Weights of a small GPT-style language model, trained from scratch on English Wikipedia.
Size: 12 layers, width 320, 10 heads of 32, MLP 1280 SwiGLU, vocabulary 9078.
Architecture: rotary positions, no biases in attention or MLP.
Training: a variant of Adam for these matrices, 410M tokens, 6250 steps.
MLP neurons of a small language model. Each row is named by its layer, matrix (down: output weights) and neuron, and shows model dimensions 64-127. Each number is 200 + 40 x the weight over its row's rms, rounded and kept within 0 to 999. A neuron's up and down rows have the sign that makes its largest values positive.
A block is one neuron, or neurons of one layer that tend to fire together. Before each block is what it responds to, as a language model described it from the Wikipedia text at the highest values.

Responds to: Final digits in numbers
L3.down11,115,183,147,150,246,164,243,182,219,221,170,161,223,159,197,181,185,106,188,219,197,216,190,187,191,162,134,191,234,163,176,135,169,204,200,242,189,228,205,131,200,266,226,239,253,237,211,210,184,201,261,137,185,222,268,231,161,216,229,178,206,256,223,178
L3.down53,195,172,181,179,190,211,206,211,196,229,211,205,251,134,187,257,252,218,239,200,230,226,241,212,199,107,178,234,250,294,158,171,188,172,205,184,148,268,166,199,193,224,232,227,234,211,157,221,256,223,175,194,237,192,204,286,209,241,246,248,149,237,213,179
L3.down153,128,197,193,222,227,153,178,212,107,265,199,216,207,164,245,179,238,220,297,245,335,227,212,202,215,190,123,228,232,180,220,227,221,193,250,190,243,215,223,217,149,230,182,254,261,201,201,168,253,208,239,193,212,167,144,225,157,148,268,207,227,238,225,300
L3.down311,188,148,181,246,282,237,200,193,185,285,193,170,204,171,167,186,171,147,187,197,240,197,207,211,243,135,124,201,217,219,169,207,181,220,193,172,160,294,207,201,207,211,234,304,197,209,146,228,173,221,237,213,175,138,203,143,180,179,259,264,230,185,209,207
L3.down383,156,181,231,224,225,197,192,181,111,189,172,238,174,242,204,155,216,251,293,174,206,187,179,199,230,207,218,224,252,170,245,166,254,219,211,178,232,266,225,206,179,181,175,209,223,252,186,251,304,149,230,149,162,233,205,153,164,235,169,199,225,217,273,239
L3.down465,169,147,222,191,200,240,187,204,177,273,148,148,231,182,174,237,231,160,255,259,147,269,239,199,153,188,172,168,203,231,161,244,240,194,195,209,165,199,223,155,188,244,185,239,178,206,183,186,251,208,186,222,206,166,208,217,272,234,221,285,131,194,237,264
L3.down613,196,132,135,203,284,242,216,162,186,193,103,203,166,190,154,261,151,122,255,197,220,197,188,228,252,226,173,189,237,243,119,175,143,207,166,226,238,232,179,216,231,240,229,283,241,200,162,215,267,242,196,134,181,169,209,217,219,149,296,150,169,260,236,216
L3.down694,174,151,204,210,256,202,213,171,201,266,158,148,220,172,195,205,164,122,212,213,196,222,220,181,229,215,135,210,257,211,129,168,187,196,208,223,198,225,202,200,151,238,225,299,265,222,150,226,209,193,193,191,180,155,239,198,201,204,198,227,182,205,180,186
L3.down783,222,172,233,131,220,200,200,217,205,251,177,193,166,204,185,217,170,132,212,228,243,213,223,218,218,158,152,204,263,217,152,158,256,125,134,242,184,237,180,153,208,237,181,242,265,238,191,201,198,170,212,194,204,147,185,233,180,221,254,263,196,155,271,274
L3.down902,240,196,204,198,159,175,166,178,183,216,221,153,231,254,261,202,262,242,215,223,156,173,136,282,218,248,159,162,223,154,252,180,201,221,215,224,210,230,156,199,208,155,178,228,209,191,205,120,171,224,227,255,130,200,189,206,139,219,220,226,227,186,294,204
L3.down933,202,157,170,176,187,191,209,229,157,193,177,220,170,190,202,226,201,220,192,193,221,174,226,199,214,207,181,191,151,239,181,205,152,229,196,234,215,228,154,218,213,197,197,231,235,229,226,195,170,239,183,231,152,199,207,207,160,179,206,173,198,242,175,116
L3.down983,165,215,174,125,199,189,157,149,169,204,213,149,258,168,225,192,208,142,225,178,213,293,119,152,151,185,186,234,201,239,228,104,187,155,237,216,216,221,182,171,165,259,203,209,292,232,274,210,172,183,201,167,186,164,233,213,228,204,177,186,176,238,308,244
L3.down1039,132,145,126,220,244,162,213,134,242,209,139,161,172,144,200,218,211,220,203,220,204,207,180,225,211,224,195,217,195,296,136,176,243,219,199,232,179,136,201,174,109,244,179,295,250,264,157,248,227,145,153,195,187,251,212,209,264,168,211,260,228,155,195,185
L3.down1069,224,167,148,227,193,219,175,203,201,128,202,260,188,159,203,140,246,169,201,190,186,222,185,155,124,174,176,252,188,184,221,256,198,197,89,139,164,269,148,187,183,230,278,224,249,258,168,179,201,228,203,188,126,161,158,222,254,140,146,208,173,244,228,253
L3.down1122,236,174,239,207,186,195,244,116,169,251,151,213,178,128,192,252,197,141,200,213,288,179,211,223,261,277,169,195,145,143,131,264,169,163,196,113,145,240,195,136,138,218,230,249,246,216,122,181,184,264,180,202,188,190,191,249,138,185,199,214,215,147,220,195
L3.down1156,180,146,261,208,234,171,244,264,229,215,170,181,225,183,189,309,193,139,256,240,184,219,177,244,238,250,173,249,286,267,250,124,231,162,216,270,214,174,205,202,196,179,198,218,145,224,179,209,173,206,120,208,176,183,225,216,244,253,198,145,182,189,167,167

Responds to: Prepositions after governing words
L5.down511,208,160,216,232,233,243,193,226,221,213,220,204,191,211,152,201,230,184,173,225,208,153,173,167,215,232,203,214,214,146,208,201,123,244,167,217,177,199,237,245,220,126,207,142,146,191,177,187,191,152,173,169,201,225,168,224,238,242,226,192,143,184,240,240
L5.down779,247,185,192,162,256,162,175,235,195,215,195,131,258,171,226,205,227,229,161,179,250,230,229,224,278,267,263,203,126,221,228,227,160,187,218,210,176,81,165,247,214,200,195,204,215,204,204,184,270,148,233,146,179,171,205,276,217,297,215,233,208,284,137,226
L5.down1040,133,267,246,219,174,203,153,182,224,184,214,223,160,190,248,221,145,208,230,230,149,154,156,130,247,249,129,225,245,156,189,168,189,166,163,160,255,234,111,228,192,199,196,186,204,174,249,166,154,211,256,175,193,192,225,150,219,243,222,162,230,188,190,148
L5.down1088,189,228,204,184,139,174,267,148,192,230,228,162,195,226,158,212,261,255,153,233,270,112,205,192,192,119,178,193,214,236,116,232,241,213,221,190,222,129,203,200,222,228,209,212,248,183,172,166,186,112,221,196,271,131,145,160,214,194,255,131,236,222,198,164

Responds to: Education degree phrases
L4.down804,145,194,130,198,249,184,218,162,199,209,155,274,223,252,118,242,182,211,166,272,236,224,108,162,144,216,175,189,176,176,188,212,236,183,144,200,251,252,117,167,230,192,268,137,134,180,227,165,205,169,221,188,191,258,208,224,158,299,215,240,134,213,185,202

Responds to: Digits inside numbers
L5.down205,187,237,201,217,200,237,136,194,108,228,202,205,229,242,186,217,215,189,264,243,256,215,242,161,192,241,235,222,252,177,209,180,214,214,161,240,198,229,254,156,218,190,135,94,261,167,170,273,188,188,185,98,164,160,183,193,164,180,256,197,209,166,165,160
L5.down257,191,287,168,179,222,181,158,203,229,233,216,281,283,134,232,217,171,247,130,147,256,204,247,210,196,172,187,235,250,101,190,155,185,240,254,162,178,242,259,185,175,224,264,240,174,205,242,217,188,251,227,121,195,210,190,190,187,175,190,203,239,172,145,208
L5.down728,165,181,200,224,249,158,123,209,161,208,201,190,220,192,211,235,149,216,234,274,226,168,240,180,181,231,245,141,245,134,210,219,217,124,204,219,240,197,190,221,264,152,257,204,212,200,193,203,147,200,254,201,177,182,205,209,162,152,192,255,221,154,199,208
L5.down1196,165,205,197,221,190,235,171,170,238,174,198,211,171,209,227,293,110,228,194,198,212,184,248,245,175,187,193,210,193,172,174,173,172,170,159,189,163,197,134,224,250,122,223,198,243,187,262,220,178,282,147,265,245,98,139,213,274,233,220,196,217,198,194,187

Responds to: Prepositions before institution names
L3.down183,235,146,202,191,216,235,144,185,169,161,149,185,243,196,265,228,234,222,191,237,262,209,240,238,168,217,298,160,139,290,247,143,239,120,216,122,222,175,220,207,189,234,158,170,209,161,189,243,185,177,206,191,257,219,175,210,157,263,139,200,219,238,140,240
L3.down262,207,244,276,157,210,185,176,214,245,183,207,228,223,246,189,224,177,210,184,272,146,212,249,175,235,83,203,162,241,138,218,187,178,149,258,243,143,155,217,219,202,284,162,159,235,146,192,252,136,186,219,266,191,229,210,216,243,235,276,344,213,185,190,137
L3.down330,177,195,219,217,210,188,189,152,145,171,203,295,161,211,171,266,254,184,223,257,219,264,200,208,212,253,213,251,149,253,172,257,171,184,202,174,224,196,230,161,192,257,204,191,174,228,106,179,209,210,157,176,220,138,184,208,158,212,220,181,175,213,163,259
L3.down337,234,253,233,194,224,225,218,199,215,191,183,233,264,272,215,85,279,209,183,173,211,240,183,219,205,78,281,185,269,234,142,269,216,202,228,157,240,174,172,261,191,210,200,176,190,187,180,223,218,186,248,241,203,135,235,209,213,192,146,234,228,193,224,170
L3.down559,143,193,186,146,229,172,241,210,212,207,139,139,200,209,214,243,198,223,212,148,159,169,247,186,197,153,208,257,277,208,178,225,213,214,207,234,252,176,231,216,226,218,161,207,229,295,266,264,134,147,275,226,243,219,220,176,152,202,130,194,240,215,240,234
L3.down658,154,226,161,146,266,173,306,177,175,176,210,240,112,184,191,167,171,168,228,145,213,192,218,222,183,180,153,218,256,187,226,184,175,240,215,232,228,230,175,162,223,215,227,270,162,232,160,206,222,190,228,182,190,174,157,203,224,194,147,213,241,250,190,186
L3.down720,215,206,208,120,197,244,194,181,253,232,212,173,158,242,252,214,234,183,159,235,191,232,180,171,152,222,239,165,166,226,197,144,222,260,133,173,275,203,279,231,179,137,153,138,138,244,231,229,196,95,244,212,178,182,178,201,212,251,168,219,193,161,217,287
L3.down893,184,205,258,195,237,202,154,173,201,237,234,168,240,191,221,274,173,230,196,158,148,224,189,170,128,257,206,91,184,244,224,232,191,137,147,167,147,221,192,134,169,190,281,163,179,165,260,148,274,178,151,181,226,243,264,191,210,244,230,151,147,170,189,298
L3.down897,161,153,183,166,202,184,155,211,242,194,219,233,210,189,217,165,238,112,205,240,260,225,160,251,170,131,171,199,151,264,166,118,299,183,207,150,297,239,182,168,214,242,146,172,243,199,155,212,177,239,238,222,232,167,187,170,229,158,196,233,268,197,209,139
L3.down942,183,241,284,236,261,201,245,209,214,178,188,185,282,246,230,241,197,219,209,188,177,290,194,205,171,148,208,138,182,207,236,297,229,161,195,189,282,196,235,228,195,224,268,158,206,211,208,250,237,313,163,226,219,190,178,259,99,200,251,243,204,248,172,200
L3.down947,170,162,170,251,193,214,174,201,137,168,219,144,167,135,123,207,277,195,124,222,193,273,161,246,118,232,170,189,205,139,216,243,232,197,149,165,168,140,251,207,164,139,167,117,157,165,197,252,186,203,151,205,156,190,215,162,188,161,249,251,214,243,169,192
L3.down1000,254,216,256,217,188,153,205,248,211,227,232,268,191,177,231,156,214,209,201,220,148,197,171,177,200,126,262,201,223,226,219,200,208,180,210,247,234,220,143,174,153,254,206,147,149,157,222,224,198,212,184,173,177,173,81,238,138,262,195,194,198,239,223,236
L3.down1125,186,223,199,224,198,202,126,193,139,219,204,281,210,166,128,182,183,245,199,176,160,193,149,213,140,221,235,281,219,213,193,219,174,232,207,204,157,210,248,235,273,171,175,211,153,211,142,205,228,141,256,164,232,149,238,246,196,191,200,239,167,138,214,194
L3.down1169,158,140,186,184,106,208,187,189,168,133,257,238,202,193,171,152,239,112,168,201,199,293,179,221,175,225,180,183,166,217,205,199,219,190,184,169,199,154,176,191,195,208,144,194,252,172,181,245,204,163,123,160,183,161,220,192,127,184,204,231,248,143,156,211
L3.down1207,172,195,159,208,153,160,190,203,219,232,210,197,230,228,155,215,135,192,245,156,201,225,192,220,201,209,241,233,173,126,161,179,180,225,232,247,213,195,174,208,222,236,128,183,279,219,149,195,208,154,143,204,244,198,232,266,174,286,233,211,187,177,212,196
L3.down1257,222,173,173,181,221,223,163,160,241,174,141,160,263,139,190,219,271,185,241,228,199,223,235,193,183,170,175,147,188,137,240,140,197,208,147,152,197,259,220,155,208,231,221,194,190,135,224,186,244,214,208,123,203,285,176,196,202,247,235,161,138,155,157,125

Responds to: Trailing digits of numbers
L4.down150,167,232,134,251,174,288,248,207,151,190,199,170,216,186,173,270,264,171,330,217,180,209,214,214,174,178,170,147,179,277,171,266,192,230,157,210,198,175,153,211,224,152,219,160,207,149,207,201,230,266,194,207,215,191,193,258,182,122,154,181,191,227,163,202